From a checkpoint of a small transformer trained on Wikipedia.
Size: 8 layers, vocabulary 32000.
Architecture: LayerNorm before each block, untied embeddings.
Training: a variant of Muon for these matrices, 1066M tokens.
MLP neurons of a small language model. Each row is named by its layer, matrix (down: output weights) and neuron, and shows model dimensions 320-447. Each number is 200 + 30 x the weight over its row's rms, rounded and kept within 0 to 999.
After each neuron's rows, "fires before" lists the tokens most often just after its 100 highest values on Wikipedia text that the model never trained on.

L5.down90,183,179,190,147,234,211,195,235,206,230,205,223,217,189,223,218,191,201,190,235,204,192,182,187,239,146,176,204,183,216,186,148,238,152,243,192,181,149,180,180,201,197,166,249,210,190,205,245,196,192,200,178,185,177,210,184,182,185,243,249,211,234,193,195,202,196,210,183,157,195,229,194,190,229,245,184,210,256,188,175,105,229,225,171,191,174,204,195,193,181,175,231,208,163,185,171,179,185,188,146,201,224,184,194,250,200,166,237,232,175,173,231,167,189,191,138,203,222,178,200,209,220,212,211,194,177,203,196
fires before: "ed", "s", "ing"

L5.down540,160,173,196,176,206,202,189,252,260,175,246,219,172,222,206,233,229,239,219,196,225,224,198,147,171,177,164,161,159,228,115,163,203,206,230,125,214,167,228,224,251,211,178,199,208,217,177,164,184,161,255,234,158,236,207,153,161,173,153,175,203,178,213,209,227,171,204,171,175,233,200,216,171,219,208,204,203,270,178,188,191,187,159,163,210,197,175,182,188,171,197,240,155,224,212,238,184,239,193,212,174,181,216,192,176,208,190,160,245,200,210,183,228,228,143,193,160,153,197,154,200,191,219,155,167,198,217,162
fires before: " in", " by", " on", " at", "\""

L5.down550,154,166,183,196,178,212,238,193,216,191,188,220,148,218,203,159,202,198,170,194,219,191,186,195,185,245,220,227,152,246,238,194,203,207,192,161,170,172,178,185,194,217,238,199,261,184,180,107,183,228,202,204,211,248,220,197,250,162,242,168,201,179,184,195,207,184,180,210,173,207,205,143,220,208,198,178,167,242,167,200,202,209,192,184,175,220,233,234,179,156,198,209,224,212,180,188,211,185,118,154,152,187,189,233,232,258,188,177,197,246,170,191,145,185,254,205,202,197,170,162,205,144,261,213,182,170,191,216
fires before: "-", "\n"

L5.down1111,195,191,197,201,215,202,202,137,168,257,219,230,162,241,159,207,243,173,217,142,163,186,151,276,278,190,228,212,209,232,191,206,144,176,237,233,133,237,191,163,212,220,242,205,233,173,202,215,175,179,139,246,282,196,215,175,246,213,177,196,210,184,226,197,157,172,210,215,241,228,171,202,235,201,149,198,169,171,189,222,236,246,216,212,232,202,151,190,183,172,171,190,211,170,226,179,190,172,241,174,181,198,163,206,161,199,226,215,198,173,228,205,227,236,238,157,170,203,221,194,240,193,193,279,211,221,184,195
fires before: "s", " the", " a", "y", " up"

L5.down1455,167,283,223,185,199,197,184,201,235,174,219,230,158,215,194,216,168,155,211,176,167,207,153,202,221,217,239,160,195,197,185,155,217,190,195,249,226,177,228,225,242,150,189,203,215,151,226,230,226,194,135,149,153,196,158,204,246,208,205,195,216,206,221,169,248,191,231,225,209,202,154,167,196,230,197,183,177,153,191,191,146,146,174,179,184,221,234,177,189,246,214,187,176,185,186,153,169,269,160,161,183,188,209,177,232,258,207,199,222,178,173,265,208,164,235,203,217,201,178,246,204,194,215,218,130,156,211,216
fires before: " |", " m"

L5.down1412,189,179,168,191,128,171,202,174,263,216,186,232,257,163,217,167,215,183,216,192,195,217,215,204,227,219,243,220,188,174,160,125,176,125,184,202,181,239,211,227,236,169,185,154,175,218,213,216,243,220,225,197,197,188,192,197,196,181,166,201,166,234,176,268,176,173,198,228,218,203,264,178,196,248,137,218,196,210,203,215,191,168,191,186,173,183,195,126,152,165,217,234,214,239,184,175,249,187,216,200,181,238,232,173,235,158,246,188,284,173,237,224,197,163,190,204,162,221,188,214,214,169,195,211,168,249,197,163
fires before: "\n", " season"

L5.down553,256,232,167,176,187,246,169,183,185,178,209,182,198,228,148,168,173,210,169,193,207,188,170,242,216,212,189,198,189,268,203,209,142,193,239,148,217,170,197,185,182,236,221,187,204,207,219,160,201,174,231,206,173,197,243,191,220,229,178,222,222,193,188,171,189,205,225,177,220,202,227,235,233,203,175,170,275,222,274,200,167,200,109,190,227,242,209,221,263,248,186,189,196,169,213,174,212,213,217,222,207,235,185,262,225,259,173,228,229,207,194,164,249,170,176,224,165,192,176,213,186,164,218,181,167,233,291,174
fires before: ");", ";", " 1;", " 5;", " 2;"

L5.down816,183,246,271,221,203,154,153,253,240,223,213,139,179,206,224,236,158,215,211,192,189,202,198,242,241,212,277,198,204,152,256,228,242,225,179,221,228,257,272,193,249,178,185,234,204,167,194,201,239,202,205,167,202,196,251,266,205,214,185,206,217,238,169,198,169,214,217,202,184,188,250,191,233,223,116,181,184,130,219,238,229,244,187,228,227,216,214,164,188,251,160,216,198,230,199,219,235,192,217,205,181,202,220,185,226,161,201,265,208,267,222,199,179,212,192,161,237,231,206,168,227,205,217,232,202,189,187,207
fires before: " 6", " 7", " 5", " 58", " 59"

L5.down2237,179,170,190,171,228,197,144,192,224,208,171,137,199,182,193,258,198,171,229,185,216,160,175,232,191,184,252,152,242,211,236,166,189,189,189,208,220,202,185,216,204,192,181,211,218,188,201,199,136,203,220,183,159,185,184,194,167,205,201,212,203,191,185,223,193,195,235,194,195,175,161,200,237,204,219,204,146,216,218,174,158,180,235,228,178,210,200,243,227,170,187,221,232,249,189,214,169,192,207,231,178,208,165,177,176,196,221,212,179,189,156,233,202,184,194,167,187,240,214,198,173,212,170,180,195,149,191,176
fires before: " 8", " 7", " 9", " 6", " 10", "berg"

L5.down2532,228,266,246,184,200,200,201,186,181,190,217,204,192,220,188,217,229,236,218,179,220,243,249,198,207,189,209,190,230,213,274,228,200,265,248,172,188,196,220,197,181,190,159,196,201,246,247,196,217,221,180,229,222,209,209,167,180,242,230,198,204,191,197,229,178,177,182,187,189,207,203,212,207,196,162,205,210,185,186,251,200,196,183,225,255,223,205,214,217,189,205,188,185,218,184,236,262,228,205,212,238,199,178,245,215,187,231,197,197,291,180,171,202,209,175,213,209,194,235,226,175,223,208,207,215,246,255,231
fires before: ",", " and"

L5.down1453,214,168,260,240,193,237,189,174,241,186,299,196,199,169,197,196,231,180,171,177,205,223,220,186,164,197,235,176,193,207,227,209,181,213,193,178,139,235,195,232,192,226,204,204,164,252,245,250,238,177,175,216,153,178,216,163,276,212,183,191,173,202,122,202,209,178,199,196,199,208,200,235,169,179,177,194,191,174,230,207,192,201,216,257,213,182,237,194,177,188,132,227,218,176,229,188,157,153,214,177,215,207,215,211,151,235,234,210,207,201,182,142,195,209,212,211,265,212,205,171,152,200,211,235,151,193,218,239
fires before: "|", " his"

L5.down1720,224,190,223,221,204,174,206,231,198,184,188,165,236,168,182,219,147,185,182,226,196,181,171,238,185,212,160,190,190,186,249,210,172,254,172,186,223,215,273,219,231,180,190,165,162,153,199,220,249,231,242,194,196,206,150,211,206,183,186,183,217,207,258,223,231,236,197,164,164,196,251,241,259,189,149,257,230,220,240,251,233,174,239,150,203,146,147,145,177,225,222,181,223,213,206,188,246,192,193,228,245,232,209,175,217,173,202,222,204,270,235,147,253,222,169,226,232,163,200,186,230,179,168,197,231,171,190,161
fires before: " |", " in", "-", "′"

L5.down1868,194,188,191,223,230,214,206,198,241,174,197,185,175,143,200,170,237,231,187,235,154,151,167,210,224,174,152,213,228,242,224,245,199,188,219,256,222,223,204,182,222,223,220,213,171,220,178,194,214,202,145,190,219,163,205,200,172,152,241,168,185,170,182,193,251,135,190,212,208,237,162,193,201,188,179,155,172,187,283,259,163,222,204,231,227,236,233,176,161,150,189,188,175,202,160,184,247,242,168,218,189,217,201,200,215,159,242,252,201,248,205,206,169,199,252,185,204,188,278,230,138,215,191,161,195,192,203,174
fires before: "|", "to", "y"

L5.down1735,211,168,203,273,205,223,202,230,258,186,167,239,209,212,208,196,147,194,238,205,201,185,193,205,165,212,194,192,204,217,169,211,168,202,246,202,213,152,229,190,224,196,196,207,230,182,211,194,238,190,188,203,224,214,162,220,203,202,235,205,240,219,148,233,215,190,202,196,201,217,261,196,243,200,195,189,204,219,199,292,229,214,236,151,237,195,205,236,209,163,156,203,168,227,186,194,234,231,200,201,226,184,232,225,211,234,224,195,256,168,258,246,195,177,183,226,162,220,235,236,217,194,209,170,261,244,196,172
fires before: " |", ";"

L5.down643,259,181,230,217,230,237,199,231,215,191,226,221,219,255,232,229,235,186,208,200,217,187,163,234,231,184,215,217,233,233,167,191,199,159,209,154,176,199,200,211,180,246,270,223,270,157,198,266,190,167,232,233,258,190,212,202,150,193,193,214,224,187,215,255,167,220,160,204,232,188,207,218,216,255,220,193,206,150,195,204,223,203,226,167,214,234,164,153,240,162,188,220,168,142,160,195,172,189,187,192,225,168,194,202,212,201,183,220,182,217,228,205,235,160,186,255,163,198,269,213,213,177,145,145,178,203,213,187
fires before: "s", "es"

L5.down2152,191,214,226,253,203,151,181,220,225,199,195,263,175,171,217,200,205,197,215,217,127,214,220,202,129,187,164,175,225,164,240,185,163,221,160,231,188,155,239,229,146,223,213,177,135,213,239,220,196,168,242,188,211,219,224,246,209,196,164,196,190,228,136,260,239,181,231,206,155,209,186,195,184,250,204,230,263,192,204,194,220,194,166,210,203,227,177,240,185,187,210,205,204,229,210,218,202,211,212,196,191,187,237,157,194,152,212,192,201,168,212,190,186,162,161,191,190,179,170,223,211,183,139,205,169,225,230,215
fires before: ",", ".", " in", " and", " at"

L5.down2235,237,241,211,176,213,205,222,190,230,229,234,207,147,226,200,236,204,171,240,191,233,195,133,227,160,169,203,138,204,189,209,221,184,192,228,198,231,271,205,131,195,174,202,180,187,198,189,246,193,210,251,153,214,185,171,196,181,185,215,216,190,187,199,172,214,168,234,191,174,157,161,226,199,160,189,152,166,189,175,228,199,166,145,230,148,242,195,201,147,181,197,241,237,233,202,251,140,182,171,217,235,155,277,264,178,135,229,167,168,221,180,172,165,205,169,225,179,196,183,186,163,215,184,193,194,222,221,205
fires before: " |", "\n"